config.toml
n_layer = 21
d_model = 448
activation = "swiglu"
norm = "rmsnorm"
qk_norm = false
init_std_o = 0.0327
lr = 0.00473
warmup_steps = 200
decay_fraction = 1.0
decay_shape = "linear"
seq_len = 1024
dataset = "wikipedia_en"
MLP neurons of a small language model. Each row is named by its layer, matrix (down: output weights) and neuron, and shows model dimensions 144-271. Each number is 500 + 50 x the weight over its row's rms, rounded and kept within 0 to 999. Numbers have three digits each. A neuron's up and down rows have the sign that makes its largest values positive.
After each neuron's rows, "raises" lists the tokens whose logits its output raises most directly, leaving later layers aside; "fires before" lists the tokens most often just after its 100 highest values on Wikipedia text that the model never trained on. A number after a token or word is its count.

L18.down216:520410456564430587429537512501521516542527550515500570509540467509505538541556481514524325473487542487504520480460483505458496507587544464566530456497414521532446477468395520473436530475439561434501536386562520489536422462480461527546532455511396527449435530506454463502478465488490519560543481514517552528448472488493391451427455492464581490496567551438516510587439401529494523406502
raises: " (26", " (2015)", " (1998)", "====", " (30"
fires before: "." 25, " and" 12, "," 10, " in" 9, ")" 8, "\n" 4

L6.down205:517471449502636512564632391492553515535423558382468428484488477470399498525519603520555478511584454539493426435452456441513470535494546568562525429477469539505474428480509503552461570499424383572476448448457589498499508598427460537417562458545546545389514459459526463523494564538476495485490536533404467503449479436545443539446371522501458535540617560536545434501421496478564568526454
raises: "==", "===", "Source", "====", "ous"
fires before: "===" 34, "==" 26, "|" 20, "====" 5

L15.down431:493434530513522417533493476507487531517548461489508503512452459473515506475424529370429512562601562521455535476518542548532468396493511408425526539577464422490530475486562506434478420474512479420452461591486549425536409488511419456434457465498465642482541447467476516526520599568495492490545517513510597550534411534561550501547432464590497460524506473466477496572507521524540425470501
raises: "ing", "ure", "é", "ance", "ments"
fires before: "es" 14, "ing" 13, "e" 10, "ed" 10, "ion" 7, " One" 4

L13.down122:532461565465545557432532565454434498529464542557516453464607506390532532515500494470518498498501506546533486519445502494501465449487445453580550478543431548494476488531458532535561529532444475459463542491570429516467432453541535471546531401454508496473562479603404506449393547533573512403531568476438463533514575515526494465380522482600562457466497497492442462483578565495457553489521
raises: "s", "si", "se", "so", "sion"
fires before: "s" 100

L17.down533:583432586470471431416459419460642536561459507458478500409474577510523449483596532479530495441473515555452419496602452535463478530464420494497588495475437466400526513589464473542519462515445424529478508492429540569455505574534523478608482517440500437445435529480471546562513570554448468469416494474483420478430596524515576486582564454434486465522491523497431499610533561513555521532462
raises: " in", "In", " In", "in", "+"
fires before: " in" 76, "×" 6, "in" 6

L17.down182:496473541526586509529534456592533445449587442556541477576475598435439438498446450458498508514485576473490466546522494468529505470472467472524402555583519396557512478461476499567479474433468468467468447483534514576531468416502481527606511492380506430441578483503527501446481503480539421560470491536463485556431450480509495530379511483567367529573486426457518533521560541401478538460556
raises: "ion", "ions", "es", "ance", "ors"
fires before: "ed" 38, "ing" 19, "e" 7, "es" 5

L16.down568:523573430478489622541501563577544486549525534452506595451518491496534544422571490448462527531525474484481491454515536523527456477509531595526511445541417408526479526534473505518462580519479487511520567447461515530534574541553509502456473563546478492568530462524568628522544503471514463423531513587500506433475471474513464535544504522467506498557496506509454475492537449557511528466522
raises: "|---|", "|---|---|", "|---|---|---|", "\n", "|"
fires before: "|" 81, "|---|---|" 7, "|---|" 4

L15.down242:570465492535510510488486565497472482426459578453520512431540515550461501449562475459549458543500492505535517474479539448562443447552483479525477491450500536554462565484546559500513539474524571480466506481489561525495413530532465410502475441467518566489474488470583486521525564428494478502486553487500620547411400546503437454541503558463597510493472510405479582473454456541481505437515
raises: ",", " whilst", " marking", " 5,", " so"
fires before: "," 21, "." 21, " and" 12, " of" 6, " with" 5, " in" 4

L15.down474:517419459541499449397424454478558629493438533469486547508519515470460482508534402631519480456533523541436467559537427464462543555480438538453491497618510615486560463511510358590514512512528499569526442399571503430474519465489486490550498506540584465494522538522467544453497476460433518571506521494481589498433479490558535550508459459439463477473564538492472414512579538482493480484426
raises: " September", " July", " October", " December", " April"
fires before: " on" 19, " in" 19, " by" 14, ":" 8, " at" 4

L15.down477:487460424475511596477477463550540549592501549423510481556554466522511474515437533573537457545387419559501554527406476489469483558467640454560535497525461598521539557530467587452494494570490526446453438406565474466529514472466419460415490485566486524483577450486526510536515512471422494584540568473461444514610534466547448455502464502515473478506523408536461543525454551588505563483387
raises: " it", " this", " that", " these", " they"
fires before: " the" 46, " a" 6, " this" 4, " his" 4

L18.down448:451461556502477447504555484465545584486515416606555612431541486508433583535569553492540471528539558523507453456510535505544528491574502426525458466473574434388444418450468517513405555498534549457525545461454517575485495504534557533516507512470575593441437546544483417551477504506465458493468636602506531575477463501498492403561452639499526530530532446518527464572473393440457551495398
raises: "\n", " ", "-", "    ", "=="
fires before: "-" 80, "\n" 15

L10.down334:505497466520500494605468541533543508438529532501552466484499527517445512537404518491550526562458469565390547574402602451425477526473491454567482515506589420551522510528572426504467514546421471475453577546521550483414534529457488514513531453457617554513488376442414407528488490539491527513524611589530554461546529514519547549489531507434506441581551457473401570499430472408484579532499
raises: "ks", "ges", "ps", "king", "gs"
fires before: "s" 24, "k" 13, "ks" 11, " streaming" 9, "gas" 4

L14.down196:633422487493528568479382435551443575476498541525522500472501511556471496497548556597516544438523471520579490464399479468529484481487424580489387499528522507484481486436470504478515493545534479447504527463566534493525493526453414547511561521561518502503410532601547507387413546514530518476513457475501610538503548424501483595502478390573552505494542479458466448495479529429480537430414
raises: " time", " years", " decades", " months", " days"
fires before: " in" 24, " on" 13, " by" 10, "," 5, "." 5, " at" 5

L3.down172:425463461554494480462509575451558651536465468558575428592482524514467599521420440574513480458477516457517495445446515543497495518600529487459435567564502379486523454460450489522455605450462565508463450543425533456556577507601504580488542465485400505510502420453455515521465490543559514486481495480511535506406550493551480537521438455530533511521502454496499443499507465623451490593429
raises: " According", " However", " On", " It", " He"
fires before: "\n" 35, " He" 8, " The" 8, " In" 5, "==" 5, " It" 5

L17.down118:467541496522475435492530519519551501470435588536497464434529431390507496507491532504416305448611504563464455451523498513495462610490478439608477570493530503360520433463414529510539524553451454502536577512436577528489478503453462574497541411554538537570557529476596550450467567460498535504537465450480500502480448569499478554435550490480484559544554523498482404501561589459487478500467
raises: "h", ":", ":09", ":04", ":52"
fires before: ":" 63

L17.down261:411517533453521565457506540548507416513512466473513591469476498435509510420499554466547519544521547517502496502551610469496408504508463440551408492586561460505426448507519407527406540525539513518560457575370478552579486583486544514540542496521494501546589424536510455457442503453444559473541555593527520554477410400485548478472595551500552470488533455499528465503470489509514508587431
raises: ").", ")", "),", "):", "0)"
fires before: ")" 50, ")," 21, ")." 6

L17.down179:475502501461561541474533484458558476540539478527527474465452509474560505566477545468506465499515568471525439478472475422496525464469518480493517565530449511424425493541499457506552531506554439545423696515501460494493473535439449478554495446513565541475468433456526553401532465490540406510537469568489486530427485569433486575594514558579459483556447514420429487507495462520436508528533
raises: ",", ",900", ",400", ":", "ent"
fires before: "," 59

L14.down251:536579503402522569540440487490591403404445471394486557406434439435492486446454465497458577596466540513529640540543472522602517554474463537464516518443547534452488472521543444581465571514540479502548494480500461540431492501485509529532556503473476489528507370662503472354496534545533520531536548477437547471525370400402413580491532534496456460433476487539509451515531554504502500497517
raises: "\")", ")\"", "\";", ");", "):"
fires before: ")" 42, ");" 8, ")." 6, ")\"" 4, ")," 4, "\"" 4

L12.down433:553507447494491522599388448486543443451480522393431579407532511435493518504583530501491535547531542533522514636562382425550502548495460529550495491482530440458446449458549486457591534506493492563554485518434503483489470485403502589517455438484515471456511535470449534475483515478488470494518563575402486566581487452509441563456431537464498434556533479472494491398431516514568555462439
raises: "Climate", "====", "==", "As", " races"
fires before: "==" 58, "===" 24, " and" 6

L16.down112:499509446508547498444537421425411459491536552534479464496612424529471564463526512531535437528541493554603509498506538523496507448540508431583506523489495520568497461535574575556569517538512473384486491474520504406550600528524508455502544462418470485437510525588526555497481543550518435530481506557481540458522554565558472507465491466611536454460552423503500476509443527492430534446451
raises: "s", "es", "sion", "san", "si"
fires before: "s" 53, "." 8, "," 5, " " 4, " of" 4

L12.down262:582504504436474511437559495441452442571572545465408560502482494459524555419502502460484476447506482450534488471503458558564548494489408606435540509502572481453513434472599428466475530525450542547534631518475546604551427563497540445451476482572505434515523498549399481518510548491471530509515517486534567560549480542481447537550473576506528533489528520513435469560513506536506533477449
raises: "|---|", "|", "|---|---|", "|---|---|---|", "of"
fires before: "\n" 57, "|" 32, "---|---|---|---|" 7

L16.down111:539464576513515530540544493514512305482540522419561552472513504506536533446442498496505450532522480517497505506479455445541458491467423478477398533405484493470387501471476502464468478493494463413489756489466532442626547484511466505424556524467480435480522477455478541479492526562445553499519589557480475480490460560497502509547446503476603546476526509476392544499503489534461477575502
raises: ",", ",900", ",400", " 3,", " (2"
fires before: "," 49, " 2" 4

L16.down306:561500469510517456465480536571474468470435498488619446427520581456531613527470463522478470551423415497541504486527507445508542524410369519566497484429477491500456519556521535558439466505523506523474531503530494542496498501498509544500605573418502486476528548568480414453508533484495537459505485493428484403551572550516582455538523572479583434495545487586546389479441482456447513502464
raises: "s", "gs", "san", "tes", "ts"
fires before: "s" 35, "es" 10, "ks" 7, "gs" 4

L15.down23:563459484518494551625447463457591543488476489475455514536527505482486616488450518460489476470479467488523461384485495541528573505504542539525555507474594511589521502476480545569514518475504547494559495401524460509465608502513552501454587484516561570421511460474485568389522437468509510520547559647567532488517524441459522482518568536479569517524475399491530479535461503497561550480452
raises: "-", " ", "    ", "25", "27"
fires before: " " 79, "-" 6, "\n" 6

L10.down37:562506486540493428475501505489504552467575543493523524591525473616569513595395519546509431459573487529502524497402511464463473508561395521403401484508477401589502561429451542508455463468457435507509488469453506420496440480551546510520554495516439497434519553426460538571534506436503449526418548505552448524477517571538464507564449519605583557485489517515478499461401508502482532532601
raises: ".", " among", " all", ";", ","
fires before: ";" 29, "." 15, "\n" 12, " as" 9, "," 9, " and" 4

L10.down564:418544426516505514493455436456548641422482506533577440499506528444430506493468480453421479507519524487477479441502469482453539544616568509520523621517516523485412485468528591501548481449523499490432532522504430512492532365542517512469488454564452520555523506414514478499507544518474423465455517471512503508465532559521580552530438442517457498523636521459500500542494460527468489542479
raises: "\n", " They", " However", " The", " There"
fires before: "\n" 26, " He" 16, " In" 10, " She" 9, " The" 6

L13.down384:482613599442530483517558524552553391523424555465494468476472540521538532493521469499504512567524619494460432442514567534415527493500561488470503541559417535476526503515524447516497530427603439466472518505534443555504489456467437507591476547526467506405432472483550554519442466495517491444497435484553498509474514484567586490491527492455550560468535494450438625534461520506485468435571
raises: " they", " it", ",", "by", " though"
fires before: "," 67, " in" 5

L13.down284:546464367466447407485446447541565496483492425494506498411444591435517448413474522564496471460444449529415534620559446389538489458455546464485521476506472517487545434512484505541459521563555465417471617541429516479527551508544430424401423526440577540528576500523501501474513492454521444468485418609478498492564507513469536466470527532518573482546525520474542505509501528445460396479465
raises: "n", "ring", "on", "t", "di"
fires before: "s" 50, " to" 9

L16.down173:521479436440485416505561511454464525489466564501495503430516453585518554599480517412514508553473517494615437470404470438418499543503413496633505478533500467443536550439393515530540469530519536460516549515490454474502477543578514506479534505420444513417558469485514463528388534472473486486556515552522551496583570462470476431446513440541444437591519544495523542542506414543490537520583
raises: "s", "ston", "ste", "so", "se"
fires before: "s" 99

L15.down143:522535552475493482507476463529526457549462522545443578454426371525549572504526556561448492403544526490555465471500491473455424447511587492436507483491451480466546546537494465606511490541483494482458466640471441394482559530574511507521399448441432496453468447578555459468394423529551435485453463512414519434520546455450532447419537531475587501548398553448501568423549463487642518454461
raises: "n", "nt", "em", "Em", "ng"
fires before: " to" 44, "s" 6, " from" 5, "ing" 5